Part of a small language model's weights.
Size: 15 layers, width 320, 5 heads of 64, MLP 1280 GELU, vocabulary 8192, 21.1M parameters.
Architecture: LayerNorm before each block, tied embeddings, ALiBi.
Training: a variant of Muon for these matrices, 429M tokens, 6545 steps.
MLP neurons of a small language model. Each row is named by its layer, matrix (up: input weights; down: output weights) and neuron, and shows model dimensions 16-111. Each number is 128 + 32 x the weight over its row's rms, rounded and kept within 0 to 255. Numbers have three digits each.
After each neuron's rows, "fires in" lists the words (lower case) most often at its 100 highest values on Wikipedia text that the model never trained on.

L6.up529:080162138151093125105116126055139096105130142097051140082125046102081142108144143081095081066127099151133085098104098126074061156122165136132144079156127139140140065132170108134151116127126114124148132121159153164151136127142130109113156145081149102135128074181126096150150076155090117100
L6.down529:143079170104158109156144123135153152119105115104132114120161115120135104097137118060094110164201159131112142109111110145127110121173140132079106106095161100048141108145116172131110134094170141173157126081137154081175136080137107080151131177123155103096141148056151161113067140108184121183
fires in: "for", "and", "to", "in", "or"

L11.up356:112148134158095129095074182121134125068119085142121141114163117135111171115155112139115137100167096118149116101083193136126157121106108137114141138105118142143185118115148132100145129165099114176119155117088139184137068112171114144161114119092079185166151096119109094124106124172170096161
L11.down356:173130096066109082164084129163150090147113177064095172093179094143160132104107139116123135190194155135153135132151155053092080110172124110107133139071142101138115164091144132163012138138182142119097174089067138106135144178119165171160087148111097104080135158134143113139095147108122180130
fires in: "for", "to", "a", "quality"

L2.up1190:096121168135116097132135101134129093172171118116109126091129129171120111151109192131174141094160091152050115100146139169165130121131054130073080116135148135137145176178114137110143115106099146144140222159156159136137151088094154133178118111125117126187111129111166114129194192078171134124
L2.down1190:118104185108132123107161128131088088123137039087110114143184113114147168221151130060049101126072156069131147101154091087192108138108159052119107121096171177159124128075129050132132167125141156177104097163098111165174122120135150125158070163112103169177170144136067143113081164090123106130
fires in: "of", "during", "before", "year", "when"

L10.up1204:119083150159110126123182118059090077138126122156168176096076091174095067128158153113139116110104179132132174079132176151070136098133106150083090107172130079136099147146090188140064130128138109153080129099159109130122100115161155091165143144154191141119125082104132143141159143130140100120
L10.down1204:128097183122134114211076165081069170121121100121127172154085107110124124072109159097123111186185142158118117197149107151151158144106070148096168157172145092110152138114123084157133111170158133199106153074149132151120098139170098118152147091209168135124162114101139126143136126089181139137
fires in: "and", "he", "she", "to", "then", "before"

L6.up961:102156148098108122089189099142075156056098120133130083086081095082127077118152154077111106155061111101109155059130143160112147139115143127119117132112065143176144089197106132139164088098151078141130121145116144153180145138140138116104104102168127188116110129149138029125173157121126159171
L6.down961:158146098102074145096151148111190177170134133146109118161167104192134190099067106141172163147113098167150148133104129095147116170144133140106181109174081110136146163128117122139122115148119110144070126118112133154096125111159144180152103173135145155123086046156115176194153123084136185110
fires in: "the", "s", "of", "it", "as"

L6.up878:144144178115156108125119067113103118126139122128115114180212102089084116097141172173107119141029072190147089181074141194181135131112092122158108101136068166134120117096153115124110128121098069180192150124051088124166097119135110105115168203212167150105088157161131088141148157066109137182
L6.down878:102152198155100093147074100160070142106126098081150133141095141182119101169139130135062092104119147126135146154088048163131164225187160096121136080052078065095170092157094072209052115085124180098104185163166070151166165097135167168125116127119080182081139093155116107176127135096130116137
fires in: "s", "was", "her", "their", "hasani", "its"

L7.up101:110099216171123126134119063134145128171181133164104103172063083146134111120135134163149156123107095088130154150124128115150120157138174088150079131141123095069149113080187136157094092175148204217145181098139094159201096146140153123075140103108106140173088103137126087133119188146116116110
L7.down101:116146120143133133170113179164081095147111094100157175070176191117084139072096089134178165089149173098112077102079124146124114140166112115112123124106133144148118120142107090117158150084117097066098135167147126086092140163104063139137143102151178120149194115078189104127101156102176126137
fires in: "and", "which", "that", "it"

L6.up892:114171146109070162175141101139170160139108111126161135107123098140124188130128151078144093105113163127125047166130140067144147144100109154103121114164148121141100115122106122116146115135085143136131098158138126070136143085131097119102101112117116187109138161151179163078180096191100184137
L6.down892:172181115142138179188157124102077134225165083103139161121160137127144179113159166100142153134145188110194106155169130124140107084079135121099085190144109137134152168116131103123154054044126192177120162139166129093185166096166080103137137109136139129097095148084162093130183147150121136098
fires in: "of", "on"

L6.up807:122098166166136153103116154194080126120139130172133114149151142160145133097092129158187186183201052146062139084054142130130054128109091159065127170150163132114125119095101096131153194093153120102180125137101128136187102146175075170148085090091128139130123141133088104098155122088083134096
L6.down807:117095116137112119138108061135117137135144087092068136122134120123186144177133081140151118139175158131085104103140081119156171175119098173126167176178185127136167104124089105176098118157124172097101142207116145124173183095121184153178080191164138089161122112182103112151102119069136128104
fires in: "had", "took", "has", "the", "takes", "up"

L2.up949:127151143143124141178075141069110151149154120127153130153148100117155058134120119086088138132146124184091082117120104068194079155161153093122115134145098159068089087126142083150101152155198130115140170172127085122153078122137082157097116123183181085124092067094138079074153107106139127137
L2.down949:119134143174118119126154149157143114118150134155175120158146161153133120104095129131093110153116098162090114129099127065207106134197129124107100125176171077112162147146084115109083196106076134101133113141112154125200070064115095038159090103128150104164176142126127109130147104126189164128
fires in: "to", "on", "in", "for", "by", "bulgaria"

L9.up23:084136142162163122154138142146172089129111111142115061126100102091112165089129137145127131103101106100145086139157103162169107139171121155145132118088131120126115134140127156186129060161116135180157148109142088128127155088060141151142159112076120161091204102167122176161101109138115152103
L9.down23:086105135094080133102141161128200093164170192180178129083085136081107114098074131122197125114177129126102169125100141133118125197112143095102134103083076093107158095129145187110168068063129113118132185125069176167117185142115119129162121187111099167119132102154101113142066165144112161124
fires in: "and", "of"

L10.up147:063160127125151127101099042137113097156079129134118151102179168082132152143100105146138066096065145179091073142125177117125145152208144152147111143148125104089118092127101103113125177112144115151099174163159092098125155144146143154125116170138162140099119132115166162125132125088152154110
L10.down147:151136063111120141161117070164085109092104151119146172132133157080090090181088153123107103151136154140178181142120148133089091160147115168189143161111090116166150158144074116175114127110160146132061146173139057097110112095157179139131133096140140151070099161120144129131120151077139167074
fires in: "has", "have", "had"

L2.up1255:095089158116062168099130110113162120095162133134095187116120088125107139124091135152091135093073121092141179160071091145117155143170098158062096125114177136141134162142135207151041137148110116143074155100115125130167134119132119152129127105140098108113093071139078117145158104142127115118
L2.down1255:136072137151128123123069104156112101158135100121112105134095069178084132130134082120069114108136187028071133116170106160177136152110126155141118166152114168138160118084134131116210163129161148112126047128186129067112094159126209094056132149123139130115050138187110136085096140189112125117
fires in: "each", "about", "around", "approximately", "between", "every"

L9.up569:118098110144161109151196078072100085137066163178074148115155079100129150152133121155137130188148136162136082078093148093184147153157158129133184133164142172145094154114077119103111174158124114139149139115161093102145171107134145180138103118079091100084123103151153180069152122058067101072
L9.down569:135148123136214101115113107095112134140085093145134168130116142087122168119115094157129099216121152132091106134111183120161173144179116187152153170132147154149145157156105106122132168129103173125115160196157094093162167114133106120142145106052142022073038147155153200135125146112152170104
fires in: "has", "have", "had"

L7.up1156:123132135156124086115135127127141141090103181148119129134127114119100069110130183134157116073091141162108143133080178217087127189106123103113126123144196108111168094156177106147110168150120127083164160140092105102148155135093086111135078098081140149126138087132148130159137188109142102156
L7.down1156:081118114054128139120151103162118124132066097095136131147022175120136185099185110114104125124082128155104146108138156130124065138185126152165174102097126136097177162123135098181103132136192175159133100130105091180122143166165176131152122129091109138116144091133113127101134127131157128143
fires in: "the", "several", "of", "many", "numerous", "these"

L6.up974:139171087145120093105095086168193113127117127113096104134110122129116095127095107160115127116114089161102076144107142153122134133175105092093107128162125136175114111066157163145166160094099136065160089143164147141073129100128141198170121079137071127149139149197151158078109167137141105134
L6.down974:102141140122106091099126118159161088156119171057075140131155152142108172117131151147068103112165123093108112134196145141113146094119142178168169201130061156174144158167147161188102185121079133155088186216183129155154162130089101098141080118141116089087108122098111134193061141151142109156
fires in: "a", "an", "or", "achille"

L7.up483:145156108105123136135137053082137134121129196209118106099186197180078127165123088093182108136154117103132132133117112152091086091074108110102133096141122155118098135120077128095157087149141203132176179086123117133102115122163114136084094054148141127124113098176157160108140144153116100128
L7.down483:104162133129129130073156133109116140199116145132125202078173118120142150110195181111102166081170151086154126096102115157080167118105167118159124100124149068126143121102059105136116136133134135083134178171123081061187083132076109179133114108162181134131145155109141097120137077147103172108
fires in: "on"

L11.up830:118112138155138115148128131122158122115141125135112079109153136110109141081156077099151166130083080125098193122164115109196106193092147137178138143160122080129154096092181115114147127069166144125139182178127201156199084163155082114117150134068225094148140145130159110118119110139171088186
L11.down830:123144131140127182152115118168142086143116129143134189113095125130157085139161185142157070139108107176143047108212127109109089176144146136144074132084113092112132104062096056159133146077176130116101138112134107117120079130164088131132120117186171194162137137101223097150133119094172139174
fires in: "is", "as", "an", "are", "was", "were"

L2.up710:149173124029139108139185147122128112107179166150108137115098165116193212172149109118106152111155171092128114116088177090103157120110121161111101177108132115122128101092085151107132126175174142147119162132146145160134180136091140112190073132153138147053140128124115085119113147170102153136
L2.down710:175196115106145109157150115141113155131143096129103149193124122093144239175096128085146199084174195126174104095115106090092094106118099115140153170154154153102141147083122141096179135183112119126086139153134183149076184179140118132135138134193135127141149174113120104172189119088112147071
fires in: "this", "which", "that", "where"

L7.up19:106096147060085135105101222083163151164152121167111111131126150127085139152127111158144114102124158168064060119163138059102097100126136151127105102157121130086138097168076093118182129104131176099157196180108138144131192139147118219115146131131076137182096153109143141101135127143137158165
L7.down19:083123122078122177093127191096122094156117144097110174122181143127140166109113155121160063071229173129027125110149151070133104090085139138111080093122116088096102103156090098149133085137125131126140168179114147148146155138117104168134103122098124130184090119063087116159092085170170078167
fires in: "during", "for", "following", "after", "of"

L2.up444:102154206087123104191126104114145084154108031116127191137083170127126079139201096143129164112158130110130140138135098143095124093122133131119159122118140087103132114152120134150177076101158116128115128129157026139124174065138102077118121125114110113095204143122162146050171134136177088146
L2.down444:085107151102133118059078100137140129127123055066133124190156164130071098139175179123131139101191126175150194172168129168094122146102120153095110134099140104163166138145073090125177131090122102093133155188153119158111120126122099153142107068129137097149133152134128165172100136052165129145
fires in: "most", "first", "last", "top", "only", "oldest"

L6.up463:115100118143087121107154196129099114121128098111108105070110142098110160137109169126087129123135136111084072187146140106084087150132110125086104170116091106115099187164055091058138178108133129109117120183165166180130130125180147078101103123170097147109126049167123109088164088109097100083
L6.down463:185168115155089143108162119192151091130157087163100101118122155154095129130125132122093076146080089126142127121165113108142117130124115118095043135134133116101111107103057109126060151107210122103129068138148128139117132162173128122125121149110161104217150117108086137095142149064170116158
fires in: "in", "the", "of", "on", "for", "to"

L2.up741:126126147108168117137088132095120157139134105156129151077138108156150172134079197117122128140108140095102108120204162136137124127118139133122144110101091139098095125124117168149149131136150087158134112105111109168126194106094125160113144061122132088118107151195142167101106174190127139107
L2.down741:112101168137115084126126105155085097105113126194125151174178144145148136179198126151093144117113108083150078118139120081056108119115116117137170086056140136156130154142139092142124146131155141080125096122129085075100112125146179109140126134164118157139186110123113074208113110071097151138
fires in: "in", "on"

L9.up368:140093170175108147148218124132107109116110148137105136157090094168194118135110157146142145155158095181171164138120171092117130143103120108105140143158120168182151109183096166172124081155135077093174099137121150100104174200147109110109122135065129132100135095162166102093128102115105182170
L9.down368:131103140048049102143182132094114118135127144109105137137169123113150123132135195049018128140139132170154138139108100128123150091153182134181128184100153141120089134126088156192169115099107178162166185102124125156127170138104109129139147130105124107113139088143133156115150116102143075135
fires in: "the", "other", "various", "among", "a"

L7.up714:194162125108131107093102147129103137177133099142100170190079130218158128149097130109144077130127154079129072111181120123166138205119130108138145149108067096180185150139137099110106125109148126107127201116132153171147114152158146118109102069157147136170099098153149062193165202140106145170
L7.down714:120127107118103091107154103148117051105060165106110114201141137135139148126072144116149130108096060170153157122104179127144149158172129140144113136085091157119132110068156147139108167178149138105124172031076085135155105122195107129156107092146078141094122091186179131138082108139141148103
fires in: "of", "as", "that", "was"

L11.up287:103187142128058125131146157095139121116185123103052128128128125159124147139143169186125138177177110196159168065126140153067140156189085144095090144146161116113142131137152190151078084137162156190086122100157124167123099108111130124109153059109101106126104126140145105152095156115132122064
L11.down287:110117127163158067141120110173161120127119134121111119112085102049113092119115145117087111119167116195116120119140111180206118129118114120176151093132078156155113127164063073122152132169094131123116117146169186171137185141133102090136096130133123148156117130144021108071132132097119136129
fires in: "a", "been", "expanded"

L9.up413:140147175096089096115092114162139096182176162148135131151067110154134104105119123087127178078142138150088098165114175133079108097118160100174135137104101101092110121081214126137145121106193204164149211104139146134122135118089148155121119136113107155166156074106171166178088133127105166143
L9.down413:143161130156137144089118101092116154116134142106131160089155106087118148130144139133120138121128127090141145145100108171063107168117120069152057148188071123183111123143147094132139152085132144121091143121175126087105139133083077100119153143177196079104123086105178147210099135086135197151
fires in: "that", "it", "which"

L7.up1094:112096117154106112078126075122141087104146113186189119148136112134157102161082108142125112150107099152068084107147150105154097127147099125096133121167112141135119155168149123134169099093181128129135125094147109113165125116092147143146131081117107123152117114195085154078156097139120089153
L7.down1094:101134087113146128141097096135122144075150145144110146183117139126130122179133157183136143125209154082171125134116109099148119082096094088111161141097099133123148136138138116151146138088114127110172136094163096105104144121106150161110154137106095118157140180165094150126080106120082103097
fires in: "in"

L2.up794:113172097084142133122082111170165185176104155108089080124167111090082066111122125106159164212161105134133147110064163114180165174148136169099111151133140137086110128181082140100114125110137134141113192155115117117128136154069142162103192125178125151112112094110151136161116126167155128159
L2.down794:093189104103207139148148166090178099170124232096180136142112118106109098078106125156174098151115141117141148141095198179122197133099170143119123096154078101100107098075079120139150130125151122080097033119161162136142137178148180142151087110179089104140148129152176130149079132133144044105
fires in: "one", "second"

L2.up1142:133141163154072099145124063087161131085124101133118148102114158158113107168152107108134101138072110174120152127093138108096090153110195147144188109177117170139112116056155212136102128128100149125103078118112099092162099080066082119136112096124144135131142086192131114197160113141128136143
L2.down1142:081050144134132079145112095164090082111159141106176151134169077100166097123112143122115097123175069219177150082171081117134138121103125107127102102078099068100121169139129119190121183085155130132155116159118206146074133018154109092127132164161152077133167143071075169144084167116123159128
fires in: "to", "in", "of"

L6.up113:159083117164108144126168104106082118142226091149132146125160111124157097172090168106110107186136106096135105144131126134122122096098136121148106108096141133156174106143064097128104159147111151174132155136147120115175135131133167113057100175102088101134141125133117057144131125096078090144
L6.down113:127108134145044140156155150085128119110120130160132176113154107118133167144159132046160148179149134127149154153138096126205089166163144152117136067145077163109116128124100172163083116100119135099130164134127108096145196143153161204151109148094127163099086076128113121092138128141120165159
fires in: "of", "the", "on", "to"

L2.up33:151193085117091105119099080081099114112114084177061109144156071116127108139146067119107143081118097055137074088153164195195111143104150121127129129153143122146114128130181085137127133073159089114133159111154120101136110155170117122172112140094215121119156157119110132137124175120092154149
L2.down33:135175080178153180153073080091142155094156070112136075112087136072067068121154105162153167144088118153070183134151139150113113188144125141164143111077124121141108122139123127144148155097113161139118134089159119167071142132140111152110164123120186071124076151136162120117121126123127191107
fires in: "it"

L2.up165:089104190140164146054130147173147088099103141147123128136078142116137086067123165150090102150067167112142145102173129146106117166070151109158155104182098088128133076124140168128148133099161117035161202191087133150118146116140124121233125139079133113109128090157115119116081147139158126150
L2.down165:087161155135168145042135115110073113125090103139114168137065131122117119085133184111100133099148130126116146167144143138098086141162144139151181096120089123170128080093079118101127107149131132088183118156104135184083162178140151147144154113115108098096135064113088159152092146146170136113
fires in: "of", "three", "two", "all", "many", "several"

L2.up1046:112154155068152136127088145157164147171134071140075176122095128166130180052127119091040111133085125130084139179160177147126085184159131154138100140087167127102142113140086106132140109098114094157161059120074159143126164163123130110122178127059138097110117134120146174096153079168175171177
L2.down1046:133153129109155122133103215135152119147147117092105157128110095103157110119145087145105139133058144118115137107075151136101080123137135116090102098125070123134179151137067160135088118119150165171093126145102171148140121144123135071084167117120100144109101085147134094115228143142135198094
fires in: "is", "a", "was", "born", "an"

L2.up739:126178120131149123126141128212140106103154139149150083133115182123116176157144151107090158085131133101122143160108170109148107142110088142108055145169174119061120076075094131140142099088125108099110157053118176126181126111142124172097092156140160103119144157109189136163137139039139139174
L2.down739:142117068100139091129138171160130138108161134177179126090133178143088130199106158126149137144056145142159178092156111090158137128108124143137112099157144105097154113085091124145086073123146089080141134083177171104196143097116111143177136169164048109069112087164158124178134083124148202135
fires in: "of", "by", "after", "between", "to", "for"

L9.up186:147151144136125192124110115121138091135131099125113176103118127171096147108133182117122113121161118118143064135166176095079083098067132152121110165150079171169114133178119100124076158147163134155147126094162144122150179131124138079164144127108115110131115119150106049119160141108132081148
L9.down186:164150114100100119088106160137098145183071103122093108102121079106086123114146121045124092166136155096126179125116135108103026137165143080132107110125104124132108172096161167107141125105092135124156089077113072140138108082109133190105088124172157124147172084113180102204119167169163101109
fires in: "the", "to", "of", "a"

L2.up220:127149149151137129078110142121107138160095120097086121123132107115192146105107107162118161118100108106183124172148146147149133138146106143174156099171150140076093124123183130086107153154139120139123123147133094140100162085110168119137138119113118215115083113155192094125085158129129159144
L2.down220:120092108152088119039136117191102115144143133153193117079150166135154182090166143185130143087163124074099105068105103124049145166158103131178187200132104115138160132159135082154091122121113144161087126113150101147166195140119125094131107163089099075104104159143161099179147134130124104168
fires in: "its", "s", "of", "their", "to"

L7.up215:125085124108173144169105144120125116143189141160100203100124101128150104107071150053144092130155102176162159148138186164193152157098102129083144118154077164153116114160123140139105191072087110144118150181127104195171161112098161161128148161128128160161150111099108104157149097042099166158
L7.down215:134117116111129117134134126163123111196079112151161151168054133152153118092093155114123132102086122139163156117183163197237125114166069132149105095159150139116155076181129122153114189037128142063110145202143126115172081134087097133110147178149173152124138114121142146101102104108126154071
fires in: "that", "who", "made", "he", "awarded", "used"

L6.up1118:111111101114155106189208148134115114110173124147101144077106118158143178183120172118148138121110111111084106166183137159114121162132138143141066106117109106170143079162136094091102152196141157093144228187068121141244095133133146207166149105118098078073134134127173119146117138112115079164
L6.down1118:089089126102118100135148149086121047143136154125139158122098116155120155136138122146124109147135103202093138147103061140114163127125133194155134095174142133080117131122082122116149201070135092132087138166149104094170096082117079121161163136039112197075090144109130141184130158124166145162
fires in: "for", "have", "has", "who", "had", "is"

L7.up59:194123127149103103105107131135083135090162143163170103088126114170160204138078067081126122096132136068143126129155156134157162147194088084109121127147123204084087112143158137154064150113103076159162158100115131114134158150139109148148116090178139052156173133124181156107162130103081082151
L7.down59:078131134206132096111157155134148154140090137169174158108087131170135147153134121129132074175100129121152115127123168107156132178110126139104072163172151161104149106143129145145091195120139116120147165104116065128134184133103063127103140114119168097138168099084146136156170075125125109126
fires in: "made", "because", "that", "makes", "make"

L7.up1185:122165165180102157178158107164138151096154127112139082124143082095161092086144124066150146154095108171113147115158190122156084111138146110125076124155089118153148091129107146128187162095062113132106173143136131124107182125103202122113130130091121132119126132124128127135154084071093100136
L7.down1185:129122129051108171148133110129113112116093120056140123149114160076107169107139124061165113160111136148056167134202092114162171172057137105053145060158086184156130055100132135158184121116128172113162145141040113110111122135101130087097131168107147192131116123132130107179117073127123136144
fires in: "each", "the", "one", "a", "another"

L7.up1097:119178102166101170138164138103083136084152119131066106142098061062081146109110109129177174143142103110138096174149140144150098161048155133166121131117155141117151092096137108128168110130180131136183193124100143160167128115116144227135147096143178136091147097137125140079139101127170140131
L7.down1097:100085158104099101132055130127108100103110173153154116151116086095143071203183143112140194072140155103116126092113151124104149098057134190146128126168106114081146117158134100074164068152166178155120152118147182086129153156122155181147137144114129084047034082116142120154187176155115154090
fires in: "it", "there", "him"

L6.up474:113138075128136114152179131132111101101167139134150146167164103086121140120149070125188132175109144148101125152126141126171101153198112188104134097154121137159115150153103097110120119107098139103123142140118094160126131129171165141138119089103144140077118134170110117179140184133149115158
L6.down474:111115077154052155119131125102127133131164158086082154135156186126096138190166093076171087165116120160143105123135082120130095155162102173122155113051080074135207144128118150149113086107150123096171129138079106164153161118143143130144107147098129142113076148150135070173098164088169087148
fires in: "his", "their", "her", "its", "s"

L7.up1093:097165128087141130092101127110127111131080069084157121090112146155153114119109076100104076143113192103103102127169121108079130190137143186109134169138143066120150128133119138075070216107101086165090189149111146109153179199197126111163133114091133128083110137111144099146196156139153030157
L7.down1093:106164102127110162108102098122141100098160089150195098112109120153102102091102095120104085148115142126123127147130146120087150172090142151119087157135160092132145092145108084127143150132118124140089177135059156089153133139192097085150102090075104130114155101113125092130163139125065049131
fires in: "is", "a", "was", "an", "the"

L2.up1118:155126126155122080066193202187095126115156139179141108145121112106141102115077123142135217150130132143147153107136115151114102095104153066107118178140114127114167075110159127142139113112118160097137203088105119130152150120099153124164065067149088119140126087136185108126148162103148163152
L2.down1118:153113112059168146128154134121107136098144136213145136142072111066118159099089174118059160181136117176168143082160126090095109091173132161113131216120138106125112087098154150151105105092185114146127116061134130149133132156158097135172082185157092178116131089124129110144159157110159133070
fires in: "between", "of", "both", "are", "were", "these"

L10.up540:094160081152204090144119147167129083113155157158122133107080118114135146118137115125100108116138163190141120116108164121020147141107095148139127100232150094076160132152146156114127108113108159157144117154135161150203182088136135152081156147125149106147130120115153127138117153103149127105
L10.down540:071099138083148129158104111166044103170102118141147145130162113168162161148123136098120084144146133125099109155172093158115089150105126098109179127086181163103135119180094129101121166157073184139145196086133152164009167096151094111112079135120156124199117122131125141143199165146146155100
fires in: "a", "to", "one"

L9.up1198:135123198155070118169149194082153168110143096220149110124138090147172110146088109118131072193161137187146185106136077135094121125124135128115130163149157085122099138144170113148164168109130111150164156169119074132092158176159085155195155134131159125079184127130094142068116114112127167127
L9.down1198:159089108157181123179127115147115157112126137148160116173187195115177070129189131129119079109170168075060139138134112124089115098116112146120141166057117129091113147118135171110108135049145164125149125150160137136140140097121108095124183106115090158117141100132086102162105092120181168128
fires in: "in", "of", "to", "at", "for"

L9.up735:148086136155110122100056122136096174087130133163173129170130158109142174116111103107149171195079070091144158079097180174136131146132137096114097111168112166086139096186134143153119126161140128144168157100094158110141091089178167152145113086121121104152147094108147134179163138141179162118
L9.down735:157085141135099092130116099170127121101117104142107175094103173196138129145126151114147061172138110091078084106130155153122104117153190104247111125135164111047094090104244139139165098131102141089075156130106194171174074185163115139154159123116114066117196172115125121182142137202167070124
fires in: "as", "made", "makes", "wrote", "is"

L2.up23:101172141127201092108097164121140138116147105174165121122121176145083108119133076122093154093069051131133096170107169137083150087115146192131102122153090053146162091129119113133117079123091097106180161151116123179170116166109147107095136143118104113057160098107136149138122113130182139117
L2.down23:137163118123154156119081157118145144129182169070087137132079104164086182121114171149128123144124144116106175092096119210135120128136133145068101042123134105093121122155088132106159150131107108117104121123134117132166143148084124129135104174136129137102106167124114147142146128101099102077
fires in: "which", "only", "who", "not", "when", "first"

L6.up1218:104157210155137122197188140167089099110073075164162107166125122149057084050151174106117139160092142136094071131135118122146096126147099130125133160109119111136121143178138117156158164104163093085152153095116166128087150133151146125122144039118114134139118122161136070160075124070104091137
L6.down1218:129063128125154119152198184113109080170150147170152124121095089062105145099106150081130091188119152116151139136096121097070162147069175165145193129121144139128148163108098120153164144149166139157164159142114133137066169159115136104129122073067157150152126108146067108170130135121118178124
fires in: "and", "of", "000"

L2.up41:132190099132129170098105119198148116116144132114131145157117166152144145144149101146164130134105124127127102048094152136106146128136150172142168122170123160172104131123145090153137173127129124091060122121137100050134088122120136183111064080178142112124150125133120162110157089129056146163
L2.down41:116173084183122124138171110159160157171194113112100125116170121092147178111089100098116103152059123147085134146088129129073144123153122116110195082155072143119175075095074083139136126128088112091120126176189090120087133108084144084060100142144097146157096140126108163164083131078130100094
fires in: "by", "one"

L11.up147:138119196145136062138137089159096102124054127159228148126126140130114142139145098169135105095104086155108110147173144111136158165129080116121153127116169136164136113157126108153164186144114199139091155149150135138151066147124094130171092081115098109086117190176159146071148077158137097080
L11.down147:103131132127162125157114102114141162166084072138127222124093115128175175140142167135146092155189159170139077083095128148159156173129137135144162172138129151174137190197082156109121153118105128118085154166117055129161142134157164105128143095149137108117086124114122186162110085105078179092
fires in: "had", "has", "have"

L9.up966:143163171133123128124098147121109074177102116143156077147135143095111132137134158100105121132115141168105191129141140153146134114079149050116072185177096127144153118149069101135137151102162092112155103111082166120125152162102189102150104135108167132157140141118136151078127149165079113166
L9.down966:104123143166144171137155112167124098165106134160134138100121144150117187077066130068079139131122140150096169134112124126172180137100072140160172191152065095137108092144160156201148137120097157151100138118066102186159178126160103133127173119096115122165141113143124153104111095077087104114
fires in: "the"

L2.up1210:172152102115096068179130102127129127078166096195101130078084095145148174094182093122150114110087159072141143131130097103130123163116101052141166152135131129136183154107152056151108116102136077138064145080112151109124155121166133109159076081145104076119084069159178078176091107146116163127
L2.down1210:121195112138135118083066175156124196113131029118163113134087097166153118118110170147111147101144172186084172133164164106140154107109165157159082129123186115117092125108115086145121191119166094169099155160152082119094110146070114118166144090212115172157163126074150222143118103140121151127
fires in: "that", "it", "called"

L2.up1213:084106103139152081168111127083169120157082151162117125088117055119133069156124102098156130119152102071123154128136123111152110057122144178155099190143136143176137163119122169112083142103167144107189123123123102135103140125125038203159119109099102095130095084141124136067201129172145167141
L2.down1213:127119121120163126167175147141092157105145076143148099092151097164117104140128104186091096179090126153131107121096121152126138093114079126106180148090166146150139119113143064118138172089099142176100091164206126081108120128121162139122153127108117085139140202118110137153028105143125133083
fires in: "in", "until", "april"

L10.up454:192099138148111168128119166129134093113090099156124143159121151225105179115130102113161167092119193111133113124141111090142050122166067186114120142140106136134089133149129104121076146098137161095198139180166137110150170129169148133096063088110137186187075144115123082150134144130134095129
L10.down454:121125141114141147140137152080126083173115105134132162227142125112164208127164093086090094130112140140118107115132092096071089115101155119148095088110074122089159113129121080178103133117137138120128135106127159115112139127128137113109099133108106140166116145100109125102135118172220128110
fires in: "during", "of", "without", "the", "following", "after"

L2.up734:141145145096163154087120088104110170124071171153125110101111160128176071112101131120141195140142062153104112149183162111127066125110119217124116099170142187139045080095116153142112152119138113051137149161093157131083132120074103159110129097113131146164150140109122124171136124142214099095
L2.down734:073180139135084148130121142112114148120092104124161122091158134112116120101132141114128112133085124106145152147108202135082170136184126141124105127087137100138139176104137164077155135069149089044099074161185149152141102149152135136097119093185157120071168159143142139130170096111134116077
fires in: "two", "one"